MLP neurons of a small language model. Each row is named by its layer, matrix (gate and up: input weights) and neuron, and shows model dimensions 576-639. Each number is 128 + 32 x the weight over its row's rms, rounded and kept within 0 to 255. A neuron's up and down rows have the sign that makes its largest values positive.
After each neuron's rows, "fires on" lists the tokens most often at its 100 highest values on Wikipedia text that the model never trained on.

L4.gate660 [ 95 175 123 175 118  88 110 122 168 154  89 127 170 177 121 139 149  86  60 123 109 167 119 140 137 170 127 110 159 170 143 141 147 197 163 134 116 142  77 140 103 120 194 167 189 187 122  65 176 151  87 199  60 142 139  95 157 135 137 144 103  87  67 132]
L4.up660 [148 171 186 134  74 138 142  93  66  66 131 141 117 137 111 167 143 107 163 165 171 179 115 125 137  74 154 168 189  92 134 143 114 179 115 201 109 167 136 183 174 132 123  81 127 113 160 119  53 143 141  95 116 113 123 136 108 127 141  95 162  99  84 151]
fires on: " |", ";", "″", " 6"

L4.gate2703 [134 158 137  99 132 152 123  88  83 186  88 110 104 139 140 147 125 123  37 153  87 108  85 106 135 115 142 160 113 105 182 135 146 130  70 122 134 141  76 109 158 139  98 174 124  85 127  38 146 170 152 130 131 168 123  98 137  87 153 116 126  78 129 105]
L4.up2703 [181 149  96 145 132  94 129 161 169 108  89 133  83 109 106 192 105 141 123 164 213 106 131 168 126 126 127  58  90 115  75 115 123 117  69 119 160 184 129  90 177 145 136 160  80 112 139 148 165  95 161 126 146  58 139 137 122 132 133 128  80 169 156 136]
fires on: "\n", ".", ","

L4.gate1011 [114 123 136 113 195  69 174 103 162  79 131 114 193 182 149 170 123  96 123 127 160 135 109  90 129 158 140 152  75 119 126 108 120 118 125 100 119 104 150 105 159 168 135 130 152 137 125 133 160 107  94 207 171 119 129 106 152 104 140  82 136 157 159 121]
L4.up1011 [172  98 152 135 113 152 217  60 143 177  92 108  84 129 164 148 144 127 111  37 145 134 135 165 156 101 144 167 135 154 162 147 103 140  96  91 107 102 164 112 155 206 136 142 150 121 129 117 210 129  89 134 116  88 138 111 122 102 143 168 130 138 154  95]
fires on: " place", "-", " more", " most", " Party", ":"

L4.gate2604 [177 128 157 109 159 166 105 144 132 156 123 159 165 152 126  86 106 142 120  96 136 144 141 121 122 146 108 109 111 139 131  89 133 144  97  93 137 101 112 133 139 142 130 118 109 121 145 119 200 142 145  85 135 151 176 128 117  99 213 117 142 149 164  68]
L4.up2604 [121  97 136 153 167 160 180 102 172 162 160 144 172 140 119 184 132  63 169 129 137 116 118 150  94 174 173  72 113 115 142 104 192 118 128 131 152 171 147  88 156 140 158 111  94 149 136  57  60 111 137 158 104 138 110 135 128 113 104 107 134 195 145 177]
fires on: "On", " On", " on", " in", " In"

L4.gate1863 [134  88 126 118 134 118 137  99 113 158 183 169 128 100 145 121 110 117 124 122 159 138 133 148  79  80 178 140 107  98 215  45  90  90 124 120 133 134  68 169  72 110 180 109 112  84 161 118 171 109 127 156 139 119 155 115 115 157 149 100 142 113 163 160]
L4.up1863 [163 141 175  92 177 171 113  97 151 180 120 104  94 165 109 142 113 137 158 139 111  89 112 139 101 175  75 104 179 161 111 192 117 170 151 148 151 124 151 142 130 108 162 194  84 130  31 103 129 149  91 105 177 143 129 141 170  84  21 110 172 141 134  88]
fires on: " and", " each", " or", ",", "–"

L4.gate445 [108 156 124 170 181  56 153  69 137 167 132 147 121 133 169  87 155 104 126 138 133 105 135 173 133 111 109 154 112 138 155 103 100 165 142 182 150 218  95 175 165 179 146 130 168 173 109 180 121  98  76  51 154 180 113 128 183  98  95 167  90  98 108 116]
L4.up445 [130 102 167 138 133 126 135  68  67  93  69 165 108  88 132 124 139 122 133 118  97 152 159 137 128  94  89 169 132 114 118 131 111 110  83 145 123 105 141  47 155 154  96 101 108 122 186 139 157 208 137 155 103  90 133 132  74 117 133 123  93 135 128 168]
fires on: "===", "-", " |", "====", " res", " control"

L4.gate1284 [151 138 140 149 157 125 145 157 112 128 147  62 124 200  76 120 144 113 125 110 145 144 160 169 117 130 138 146  86 131 145 167 110 140 148 137 100 131 125 111 117 142 123 111 141 132  77 154 106 114 109 176 162 114 147  93 137  79  99 107 154 132  75 164]
L4.up1284 [ 73 135  97 143 128 134 137 129 117 162 126 132 100 103 131  86 117 128 127  67 146 172 134 166  99 152 110 129  78 110 141 114 107 160  53 177  76 184  92 121 159 127 148 146  86 158 110 177 133  87 120  79 113 129  82 133 111 149  98 104 145 151 136 127]
fires on: " and", ",", " under", "4"

L4.gate492 [104 135 138 136 150 121 135 151 146 126  88 140  93 116 152 190  97 184 167  93 179 131 114  79 147  97 144  80 128 123 156 139 155 151 120  94 135 127 117 118  71 175 151 152 114 105 101 120 135 103 126 152 171 163 149  99 134 123 100  80 115 129  48 130]
L4.up492 [141  88 137  86 184 123 106 115 169  91 119 131 163 205 151 196 162 122 164 136 124  59 127  69 117 213 112 158 170 107  98 143  92 113  97 143 101  96 155 111 107  79 114 111 111 146 138 139 124 152  99  68 187 110 169 116 219 153  82 156 118 208  85 116]
fires on: "th", " was", " took", " which", " began", " can"

L4.gate1321 [171 118 131 228 122  96 148  98 152 190 109 140 131 170  74 152 199 116  85  81 127 135 170 162 140  68 131 120 172  88 138  79 153 130 143 151 100 107  99  64 156 129 141 122 107  96 181 118 122 150 106 134 166 130 115 116 169  46 121 101 157 111 122 185]
L4.up1321 [139 134 138 139 135 136 179 159 188 147 154 141 155 108 171 131 110 129 106 150 161 127  90 101 136 162 157 119 157 114 136 110 148 122 100  92  98 156  84 159 140  99 103 114 101 168 121 214 167 145 118  90 194 127 134 113 115 139 128  75 178 120 147 153]
fires on: " and", ",", " or", " most", " ("

L4.gate135 [166 136 123 171  89 182 206 104 131 159  89 146 126 149 170 142 134  87  84 157 108 138 103  79 122 139 143  61  81 146 136  88 112 131 128 128 121  97  86 152 188  87 134 196  84  90 165 127 134 147 119  92 144  92 146 133 143 187  88 122  61 177 130  50]
L4.up135 [146 129 127 166 154  85 133 128 168 135 135 116 106 122 101 168  81 116 151 148 124  64  90 191 112 133 154 108 142  80 148 133 168 200 204 145 197 121 127 187 163 148 138 132 180  91 137 134 142 106 149 160 162 150  66 136 139 135 153 170  98 155 128  96]
fires on: ",", " such", " from", " (", " as", " including"

L4.gate1016 [181 109 167 200  84 109 150 136 193  57 124  89 129 154 147 155 124 146 154 130 143 114 157 118 123 109 164 127 101  99 127 135  96 120 132 130  96 100 112 130 140 153 184 143 126 102 150  96 121 159 160 105 116 153  77 106 133  95 169 144 133 144 136 153]
L4.up1016 [133 125 121 199 127 138 175 171  91 148 198 114 133 170 123 179  96 160 167 156 150 132 162 112  84 123 133 133 138 125 124 189 101 153 184 107 139 110 202 155  93 103 162 121  67 175 131 104 135 128 141 128 112 155 155 150 123 158  97 121 157 137 160 113]
fires on: " also", " not", " –", "s", " have", " been"

L4.gate133 [149 143 137  56  93  59  93 119  54 121 162 142 115 102 136 158  76  98 159 124 164 132 145 146 167 144 157 177 121 135 150 147 136 212  94  75 137 158  95 112 187  90 176 104 106 126 115 114 148 134 159 134 129 181  75 116 168 128 171 154 154 136 109  70]
L4.up133 [ 95 102 142 103 187 153  74 107 144 151 152 135 144 109  87 157 142 139  90 193 130 118 153 137  86  61 109 105 131 142 140 148 145  92 153  73 113 137  71 119 148 155 178 136 158 143 146 123 101 100 130 142 152  88  89 119 114 137 110 103 101  99 101 111]
fires on: ",", "),", "-", " and", " well"

L4.gate2510 [ 88 109 121 126  77 133 138 149 118 140 122 119 139 144  83 111 121  53 121  70  73 126 110 117 154 102 168 160 136  74 146 123 127  67 130 146 163 113 135 119 185 131 131 159 112 102 197 129 129 118 147 123 152 158 137 104 144  53  81 152 133 125 120  89]
L4.up2510 [132 133 114 108 112 143 161 116 108 108 158 109  93 101 103 145 201 175 109 119 149 128 135 128 147 130 202 153 128  99 177 149 181 122 111  94  89 151  98 142 137 119  77 187 149  76 126 141 111 137 111 118  88 125 135 171 199  78  95 101  63 118 115 129]
fires on: " |", "C", " C", "S"

L4.gate1370 [164 109 151 128 134  35 100 104 163 105 166 154  36 123  50 162 113 164 147 106 133 121 134 123 106  65 103 130 168 184 119 179 122 153 104 134  86 120 127 149 138  71 115 165 134  87  98 141 137  47 125 146 116 135 121  89 188 128  87 112 119 101  64 165]
L4.up1370 [106 121 122  97 158 111 126 131 169 116 106  53 146 138 179  83 116 145 177 134 134 171 154 152 116 145 107 149 164 159  83 160 126  83 174  44 184 119  90 100  48 112 185 152 173 103 167 163 123  82 116  58  94 106 142 115 100 160 159 162 144 148 121 167]
fires on: " and", " or", ","

L4.gate1668 [170  85 129 128 188 109 146 158 142 111 185 145 161  97 112 201 142 117 177  94  79 154 124 126 140  98 162 112 144 117 115  99  86  85  71 104 103 168 143 124 119  92 167  87 157 144 154 165 165 133 102 124 114 154 119  89 119 134 120 142  95 156 173 116]
L4.up1668 [121  94 122 103 193 156 200 108 140 170 141 146 192 122 145 124 149 124 153 115  90 105 138 145 101 156 170 117 188 117 107 108 117 120 168 139 199 111 131 120 148 158 182 154 157 141 101 157  83 118 133  83 153  47 154 128 156  70 174 140 142 149 152  98]
fires on: "-", "s", " inter", "'", " counter", "’"

L4.gate195 [143 117 136 127  48  55 176 174 165 146 141 112 106  65 126 165  95  56 159  87 155 102 161  72 138 154 186  91 141 107 183 179 117 117 147 146 172  91 102 124  98  54 167 133 103  57 156  55 105 166 152 137 117 186 153 148 130 124 119 144 142 172 134 117]
L4.up195 [145 113 108 154 168 100 168 128 159 198 114 105  81  88 134 121 161 152 150 108 142 135 128 131 152 116 105 120  79 181 157 129  86 158 104  82 124 102 135 176 110 125 183 164 109  66 163  83 161 156 145 145 172 161 161 135 150 143 163 111 183 158 140 122]
fires on: " and", ",", " that", " in", " which", " who"

L4.gate920 [136 144 126 131 191 126  88  81 138 134 146 145 127 194 123  74 123 198 114 127  98 148 147  81 158 190  76  86 146 142 171  84 158  52  73 110 108 116 156  88 103 157 111  87 146 194 170 120 192 100 132 148 134  91 142  85 184 114 135 113 172  73 109 167]
L4.up920 [191 156 108  99 114 162  73  51 142 166 130 101 137 114 151 157 139 109 156 115  38 160 130  81 141 170 124  99 123 131 172 101  76  93  31 147 184 135 128 133 177 139 153  89 125 112 163 134 177 168 109 146 132 153 147 100 102 110 103 116 176 179 124 119]
fires on: " H", " CD", " V", " ("

L4.gate713 [193 123 102  74 114 125 146 141  83 112 114 100 111 157 119 146 113 144 180 123 110 133 138 106 148 178 157 140 124 145 184 151 145  99  76 125  56 106 178 126 122 145 131 151 156 176 135 107 114 140 119 125  73 154  88 104 122 109 186 178 104  92 133 165]
L4.up713 [ 86 143 102 133 114 112  90 171 111 157 161 106 125 120  64 141 127 141 131 131 117  79  91 115 179 133 107 177  96 134  87 108 159 136 142  89  53  92 128 117 131  50 192 209 180 131 108 154 125 140 148  74 107 206 151 182 141 123 142 157 215 104 115 156]
fires on: " |", ":", ";", ")", "=", "\n"

L4.gate1030 [101 102  80 150 147  82 143 179 186 153 110 125 165  68 109 160 142 165 149 159 111 131 202 134 101 112 154  79 104 109 157 136  87 111 125 113  64 177 119  93  88  86 140 119 180 207 122 146 126 138 134 133 149 152 174 136 113 125 158  99 105 119 168 122]
L4.up1030 [103 117 131 180 137 129 113 142 116 148 174 194  96 195 155 103 109 106 148 217 113 117 108 111 159 125  81 145 132 181 194 104 136 107 179  92 106  78 110 162 148 124 120 145  86 174 145 121 145 114 107 114 198 183 100  88 201 170 126 138 122 132 143 142]
fires on: " |", "|", " (", " on", " and", " Away"

L4.gate623 [ 48 144 115 120  71  57 144 108 168  89 124  95 117  90 135 145 128  94  99 126 126 157 137 130 136 136 122 159  95 160  91 113 165 161 138  77  72 215  89  81 100 145 198 154 100  69 139  62 223 113 145 185  91 110  84 116 129 116  84 154 105 127 116 128]
L4.up623 [125 195 134  95 141 121  89 113 109  86 124 145 146 155 153 167 170  90  67 119 130 118 145 109 131 118 119  99 103 131 142  89  37  88  94 131 118 119 121  96 134 129 111  49 127 170 143 157 103  98 154 167 113 111 107  55 104 188 104 121 154 119  61  88]
fires on: ",", ".", ";"

L4.gate769 [109 131 135  96 166 130  71 145 145  95 179 130 139 189 150 101 191  67  96 132 124 148  95  65 121  87 160 153 140 100 179 124 118 125 192  79 105 187 153 159  79 138 110 129 142 122 134 132 157  49  81 134 151 115 143 148 160 138  93 148 195 141 138 139]
L4.up769 [174 137 114 108  85 147  96 173 188 175 204  84 115  88  76  87 108 123  94 168 128 109 146  73 133 183 140 105 204  90 106 169 193 115 144 153 137  82 143 150  71 106 170 114 117 160 157 106 128 113 110 147  90 181  95 155 138 144  85 171 100 120 122 108]
fires on: " ", "-", " and", ",", " K"

L4.gate2218 [167 145 131 130 105 163  98 147 147 125 120 126 133 112 193 128 158  74 117 145 152 141 130 142  75 159 139 151 180 127 145 121 131 148 135  83 102 125 105 146 165 145  94 103 100 105 194 148 197  76 147 143 117  78 202 121 190 131 138 192 124 106 162 112]
L4.up2218 [136 158 128 127 160 173  71 151 176 153 137 124 107 161 121  91 171 142 138 171 143  97 169 192 151 134 118 146 120 104 173  80  96 135 107 207 132 114 128 105 117 129 139 126 150  44 123 125  97 169 114 121 126  76 139 139 104 143  94  74  80  89 120 124]
fires on: ",", " or", " and", " other"

L4.gate158 [163 150 165 151 134 163  93  85 104 200 126 151 164 140 124  57 140  87 140  93 133 132 118  78 120 160  95 141 132 154 112 100 124  84 106  35 114  84 111 122 117 135 140 121  93 146 107 118 128 161 146  99 157 132 134 121 108 134 136 157 133 135 151 182]
L4.up158 [ 93 223 105 139 155 128  92  88 122 128 108 131 139  87  98 114  82 134 171 160 125 157 150 114 120 136 119 123 103 136  90 100 158 147 137 131 175 140 140  68 141 203 193 120 136  89 138 165 138  99 188 223 169 135 146  71  76 144 189 124 123 174 130 145]
fires on: " known", "|", " Shot", " life", " ("

L4.gate1824 [193  58 117 102 158 144 143 120 138  82 173 151 114 135 136 138  33 126  81 121  86 144 204 155 109 110  86  89  93  98 167 103 148 133 163 151 157 155 107 119 162  73 138 124 124 132 121 112  89  93 124  86 119 118 114  60  96 136 123 182 143  63 153  96]
L4.up1824 [ 50  68  96 160  84 157 129 126 124 124 140 113 174 184 170 130 140 164 141 147  96 111 127 107 201 186 129  91 167 153 112 112 185  97 109 132 152 146 164  99  78 130 130  69  51 151 159 128  74 106 120 145 132 155 120 162 132 166 103 129 159 106  90 154]
fires on: ";", " |", " "

L4.gate1693 [180 156 137 189  97 114 186 130  99 140 100 122 149 151 122 138  99 146 161 179 146  75 132  88 140 148 144  94  98 117 143 119 198 119 127 101 106 116 104 146 110 155 140  56 151  97 121 101 154  86 100 196 140 191  86 138 167 158 173 123  79 124 129  63]
L4.up1693 [112 141 187 121 147 142 179 169 127  52 141 174  80 119 156 147 133 121 159 186 156 136 144 160 143 108 126 157 168 180  83 110 128  96 146 106 162 113 137 148  87  51 167 140 159 153 144 129 117  87 133 139 123 170 165 112 111 147 138 102 107 113 129 121]
fires on: "-", "\n", " and", ";", " with"

L4.gate353 [188 155 150 139 123 126 139 156 113 119 119 136 209 145 128 105 120 150 163 156 158 111 178 117 160 110 146 113 134  96 130 126 107 136 117 147  45 142  91 173 143 147 102  81 158 105 124 135 158  98 162 141 123 120 132 108  68 138 193 115 127  95  95 107]
L4.up353 [130  99  90 128 140 157 150 116 159  90 112 107 102 155  91 108 181 173  88  57 126 128  67 113 108 110 120 135 135  77 119 116 159 123  79 144 158  75 127 135 119 124 120 162 108 100 153 162 145 132 134 131 156 123 105  75  50 148 116 173 120 161 146 129]
fires on: "-", " place", "–", "]"

L4.gate2154 [142 115 114 105 190 149 107 147 158 127 162 121 135 162 130 121  76 133 120 154 153 183  88  76 125  87 111 200 150  67 167 152 124 153 125 123  98 122 161  89 122  67 144 149 125 126 149 140 108  86 157 134 130 117 166 126 142 147 117 114 115  90 125 143]
L4.up2154 [ 90  51 145  93 163 122 138 121 104 130 108 163 160 163 141 109  32 133 155 132 108  74 118 140 111 139 112 153 127 153 119  29 125 151 199 114 156 135 129 125 129  79 101 148 148 126 130 180 130 136 129 121 161 102 199  98 182 153  76 109 192  82 160 138]
fires on: ";", " |", " •", " /[", " (", " ["

L4.gate672 [ 53 168 141 160 105 172 130 156 109  90 142 121 107 133  90 127 182 118 154  65 196 106  96 126 219 105  77 144 142 143  89 120 135  72 104  88  96 121 160 155 130 120 133 113 129  92 160 137 197 130 118 109 185 132  94 150 154 133 203  96  45 107  98 129]
L4.up672 [109 124 124 153 140 137 170  91  95 199 159  98 108 101 160 126  92 130 129 106 137 149 155 143  54 133  73  75 176 210 151 120 175 147 125 151 120 149 158 150  77 131 103 113 148 171 139 167 171 108 143 136  87  93 149 123 150 107 111  98 121 110  98 180]
fires on: " his", "\n", "'s", " her"

L4.gate1751 [154 115 169 109 140 134 150 126  76 124  85 173 153 177 108  97 165 136 140 175 171 109 151  98 135 107 169 153 100 125 127 117 141  98 101 128 134 134 113 123 173 116 130 145  90 112 239 151 109 105  58 149 104 178 132 107  84 117 142 107 124 123 115 123]
L4.up1751 [175 132 146 157 158 158 132 164 122 138 132 142 131 169 140 138 108 155 103 132 137 118 120 196 162 133 130  82 127  88 150 122 172 159 117 147 128 161 122  76 154 143 109  89  39 113 132  79 139 116 131 134 125 161 112 102 111 130 151  54 191 119 152 108]
fires on: "N", " is", " |", " =", ","

L4.gate2710 [153 135 127 116 179  73 121  71 136  62  93 142 102 134 137 140 151 128 153  37 163 106 109 108 145 166 136 140 110 105 111 160  78 136  75 154 112 119 146 153 114 152 159  71 140 156 101 142 138  68 119 123 148 134 104 122 130 131 145 158 148 134 138 103]
L4.up2710 [176 121 178 140 134 153 151 143 137 141 137 153 113 208 137 133 173 100 128 149 182  88 139  91  88 111  76 142 174 170 178 165 153 162 142 101  88  79 110 147 129  86 109 136 138 113 137 131 148  91 195  76 142  92 130 148 139 154  56 116  87  89 107 196]
fires on: " was", " became", "-", "th", " came", " first"

L4.gate994 [167 160 149 193 203  84  71 127  72 127 143 183 147 170 111 117 138 148 161  58 117 147 152  79  72 120 114 174 145  80 146 150 174 138  60 154 156 151 164 147 135 100 109 142  96 170 134 149 132  94 149 116 136 112  82  37  87 126 140  74 132 145  73 110]
L4.up994 [175 117 117  68 178 117 104 121  19 172 187 203 153 122 124 142 102 132 165 137 154 135 134 142 138  97  52 135 136 136 159  98 134  72 102 130 152 103 113 119 131 140 105 155 121 127 110 101 118 108 124 144 103 116 113 121  98 148 129 125 167  94 106 148]
fires on: ".", ",", " replaced", " and", "–"

L4.gate2453 [101 212  97 101 186  77 138 132 116 123 154  79  86 109 160  69 103 161  80  93 146 130 121 129  66 153 121 120 141 132 116 146 103  64 144 109 131 100 133 130  54  88 146 150 118 130 158  65 215 114  83 170 125 143 119 132 126 208 102 142 138 100 122 155]
L4.up2453 [122  98 126 187 200  80 160 148 130 207 146 110  94  92 132  70  84 136  91  82 115 135  95 107 124 126 163 111 178 151 214  81 161 150 105 130 133 126 113 140  76  88 163 149 160 126 166 105 130  22 150  69 150 163 169 120 112 123 144 131 159 165 154 131]
fires on: " |", "\n"

L4.gate524 [104 162 134 101 121 177 102 176 138  87 107 104  90 134 158 121 149  86 181 156 149 155 118 164 121 136 164  99 111 157 134 107 115 159 117 108  86  96  84 104  70 108 164 114 135 104 141 115 154 154 132 160  72 130  96 154  73 156  87 153 112 114 160 154]
L4.up524 [134 171 156 136 132 144 124 171  74 179 140 104 119 158  86 199 162 128 190 149 149 135 110 175 128 118  83 146  70 105 113 149 118 149 138 144 109  82 133 152 165 118 132 110 153 130 155  77 122 163 136 209 123 195 144  50 158 197 187 125 143  90 102 125]
fires on: ";", "—", " –"

L4.gate1666 [129  65  76 116 174 128 119 207 156 106 173 155 161 180 124 142  51  94 122 185 110 159  96 148  57 116  51 102 132 174 111  64 153 111 108 109 139 133 171 123  97 149 111 193 125 134 147 191 120 136  44 117 158 172 133  95 131 104 107 138  31 157 149  92]
L4.up1666 [101 115  67 164 126 120 128 177 142 129 188 188  74  78 131 155 147  90  98 208 167 135 168 112 201  97 108  90 159 150 116 119 116  51 155  68  41 110 116 108 174 117 125 148 121 162 135 181  93 175 166 140  88 154 126 132 141 166  85 111 163 137 170  95]
fires on: " ", " |", ";", " Sp"

L4.gate1058 [ 68 121 128 112 123 118  73 190 145 103 135  92 145 117 146 116 139  94 148  78 167 111 170 122 127 121 174 154  86 135  70 120 115 157 100  90 121  80 128  83 152 124 134  74 169 131 140 179 139 132 141 125  76 145 156  83 113 164 147 133 151 150 123 141]
L4.up1058 [ 90  38 124 109 133 151 155 129 130 172 110 125 105 170 187 126 121 112 110  96 105 114  64 171 154 132 176 143 118  47 104 134  90 134  72  34 114 117 144 107 122 117 115  98 176  79 128 158 136  76 117  80 149 105 129  99  85  95 118 148 124 193 105 162]
fires on: " |", ".", " together", " all"

L4.gate574 [123 128 125 174 152 102 113 163 124 197  76 108 117  98 108  69 108  63 102 198 104 133  97 120 135 112 164 108 133 118 108 134 101 162 188 114  92 129 130 211 177  88 168 137 159  86 121 135 110 114 152 172  95 137  93 158 205 129  85 144 130  99 142 147]
L4.up574 [107 150  89 102 112 167 110 107 122  97 138 179  52 108 151 154 123  81 147 113 136  67 115 121 242 145 101 139  85 131 202  76 109 115 133 155 159 164 114 120  89 111  65 125 156  88 173 129 166 104 131 124 125 178 118 122 144 121 103  94 185 156 116 120]
fires on: ".", " Best", " Actor"

L4.gate2578 [149 141 158 134 101 149  90 161 174  96 147 140 113 140 101 173  88 131 118 150  38 176 111 133 177 126  75 162 150 100 110 104  95 180 201 112 158 102 135 166  90  58 139 145 132 103  91 163  91 105 101 184  93 144 145  76 191 150  87 127  88 105 128 116]
L4.up2578 [146 107 152 170 165 192 120 111 104 123 190 114 140 119 143  97 148 110 110  96 138 186  93 122 156 147 111 172 160 179  89 122 120 125 154 104 142 180 124 109 173 152 114  82  95 103  90  87 153 162 145 161 167 114 166  76 113 143  98 106 121 104 130 133]
fires on: " |", ";", " —;", "."

L4.gate1528 [105  95  91 129 163  77 100 139 184 145 140 134 151 131 118 134 143  86 148  88 138  67 142  61 105  76 143  99 116  84 196 120 164 139 153 153 104  86 172 124 142 104 112  96  96 121 156 147 141 126 101 104 113 118 126 105 111 105  81 115  77 130 189 173]
L4.up1528 [ 93 103  97 117 153  40 166 121 136 155 163 142 146 129  90 151 146 126 162 130 107 106 134 109  73 145 110  98 127  64 164 128 176 128 164 124 155 127 144  67 118  99 128 169  75 145 113 105  68  81 127 164 214 184 219 216 133 103  81  78  80 175 112 126]
fires on: "C", "K", "B", " C", " Mar", "c"

L4.gate1152 [ 94 148 126 125 156 177 141  99 172 111  81 130  71 114 141 159 131 134 119  54  80 129 135 157 123 106 104  76 142 191 200 118 152 145 179 104  75  89 100 154  88 121 173 140 173 113 173 104 156 169 158 136 124 148 112 104 166 142 159 139 146 120 133 158]
L4.up1152 [ 82 131 137 125  94  66 163 128 127  75 142 162  94 158 125  88 124 196 165 107  83 137 116 137 168 220 146 159 119 184 189 176 149  91 101 139  86  92  87 136  96 116  91 140 145 137 134 124  96 104 135 142 163 168  73 164 120 176  95  95 174  87 121 125]
fires on: " Q", "M", "K", ")"

L4.gate2403 [131 194  67 173 138 102 144 140 109 171 126 135 149 137 115 122 123 128 149 135 128 129 213  93 110 159 149  71 112 156  91 104 120 125 129 150  92 130 128 132 103 141 112 174 112 110 172  84 170 123 151 181 131 123 141 140 132 138 114 183 132 119 149  88]
L4.up2403 [116 126 163 103 167 173 173 130 115 127 131 164  85 162 118 135 149  57 134 129 162  85 169 129 106 106 165 112  97 165 138 116  92 141  99  99 129 130 147 104 109  99 105 155 106 105 125 116 138 137 152 141 161 111 138  94 169 154 125 149  72 101 145 172]
fires on: ",", " but", " and"

L4.gate2749 [ 84  98 130 144  72 210 121 108 194 135 115 152 112  81 145  88 100 123 143  95 167 196 119 107  38 130 166 102 124  50 113 157  37 111 157  91 167  95 119 138  96 136  83  84 142 137 172 147  89  62 193  99 133 123 145 100 157  94 157 151 108 134 143 143]
L4.up2749 [108 127 124  97 122  85 129  88 165 165 104 191 113 107 111  68  78 133  50 108 156 109 166 146 126 118 122  87 138  95 152 130 120 114 156 129 149 127 112 126  93 109 112 115 101 111 151 135 170 186  88 155 148 164 104 152 116  44 144 169 189 217  54 164]
fires on: ".", "|", " Racing", " Motorsports", " |"

L4.gate785 [ 67 119 113 181 162 109 176 123 126 124 110 111 133 147 100 108 157 160 134 161 121 176  71  90 165  62 185 110  97  87 127 162 102  98 135 187 197 101 160 190 123 144 179 101  99 182 110 118 130 126 144  77 120  88 145 121 181  78 140 162 108 155 120 143]
L4.up785 [135 155 106 146 114 149 155 126 156 157  98 134  77 110 119 132 106 141 158 174  93 153 138 109 130 110 118 134 189 103 196 102 138  98 122 124 193 142  69 148 117 114 119 176 198 179 129 128 100  76 104 155 111 143  66  80  98 183  94  89 158 173 106 130]
fires on: " |", " 200", "-", ".", "="

L4.gate66 [101 145 123 147  99 160 111 154  82 159 180  95 159  62  94 176 113 115  92 195 140 162 149 172 142 149 141 158 171 123 127 160  99  85 132  20 138 101 159  71 140 173 119 116 142 203 186 133 156 166  88  83 174 118 160 123 137 151 129 139 112  99  81 157]
L4.up66 [124 109  87 159 142  85 140 127 166 186 114  98  85  90 101 112  66  80 120 123 197 124 160 109 114 136 128 117 108 121 142 145 190 147 147 113  89  85 163 132 128 108 187 148 130 174 128 160  76 102 112 136 142 144  97 152 166 142  99 142 192 148 132 115]
fires on: " |", " Home", " Bal"

L4.gate898 [128 100 124 170 110 127 181 244 113  75 149 146 119 145  72 164 106  65 144 193 179 115 125 107 134 108 139  75 138 132 123  91 200 116 148 132 190 124  86 156  85 113 144 136 130 120 237  96 113  75 128 134  97  91 184  98 214 121  70 157 147 116 136  62]
L4.up898 [132 197 140 125 155 153  86 141  93 150  96  71  93 149 146 124  77 122 122 149 178 128 155 150  90 172 129 146  89 113 175 156 127 103 167  71 149 120 119 116 138 153  98  84 104 122 113 152 157 102 105 116 123 159 139  98 121 119 111 183 128 119 158 143]
fires on: " |", "-", ",", "G"

L4.gate692 [133 130 146 141 132  33  70 143 146 114 129  91 117 133 119 165 152 123 187 118 159 125 118 157 130 127 119 171  50  89 124 137 121 109 121 196  86 140 119 138  95 144 109 122 113 153 130 139 159 143 128 105 113 125 138 106 103  83 100 126 125 157 104 110]
L4.up692 [152  94 135 137 160 106 151  77 119  99 157  81  90 156  75  81 161 157 118 113 140 117 164 132 117  87  75 114  93 104 170 190 133 115 148 134 133 144 152 144 130 104  86 164 125 157 190  85 125 203  88 103 125 104 122 117 136 134  86 107 126 104 139 137]
fires on: " |", " and", "-", "2"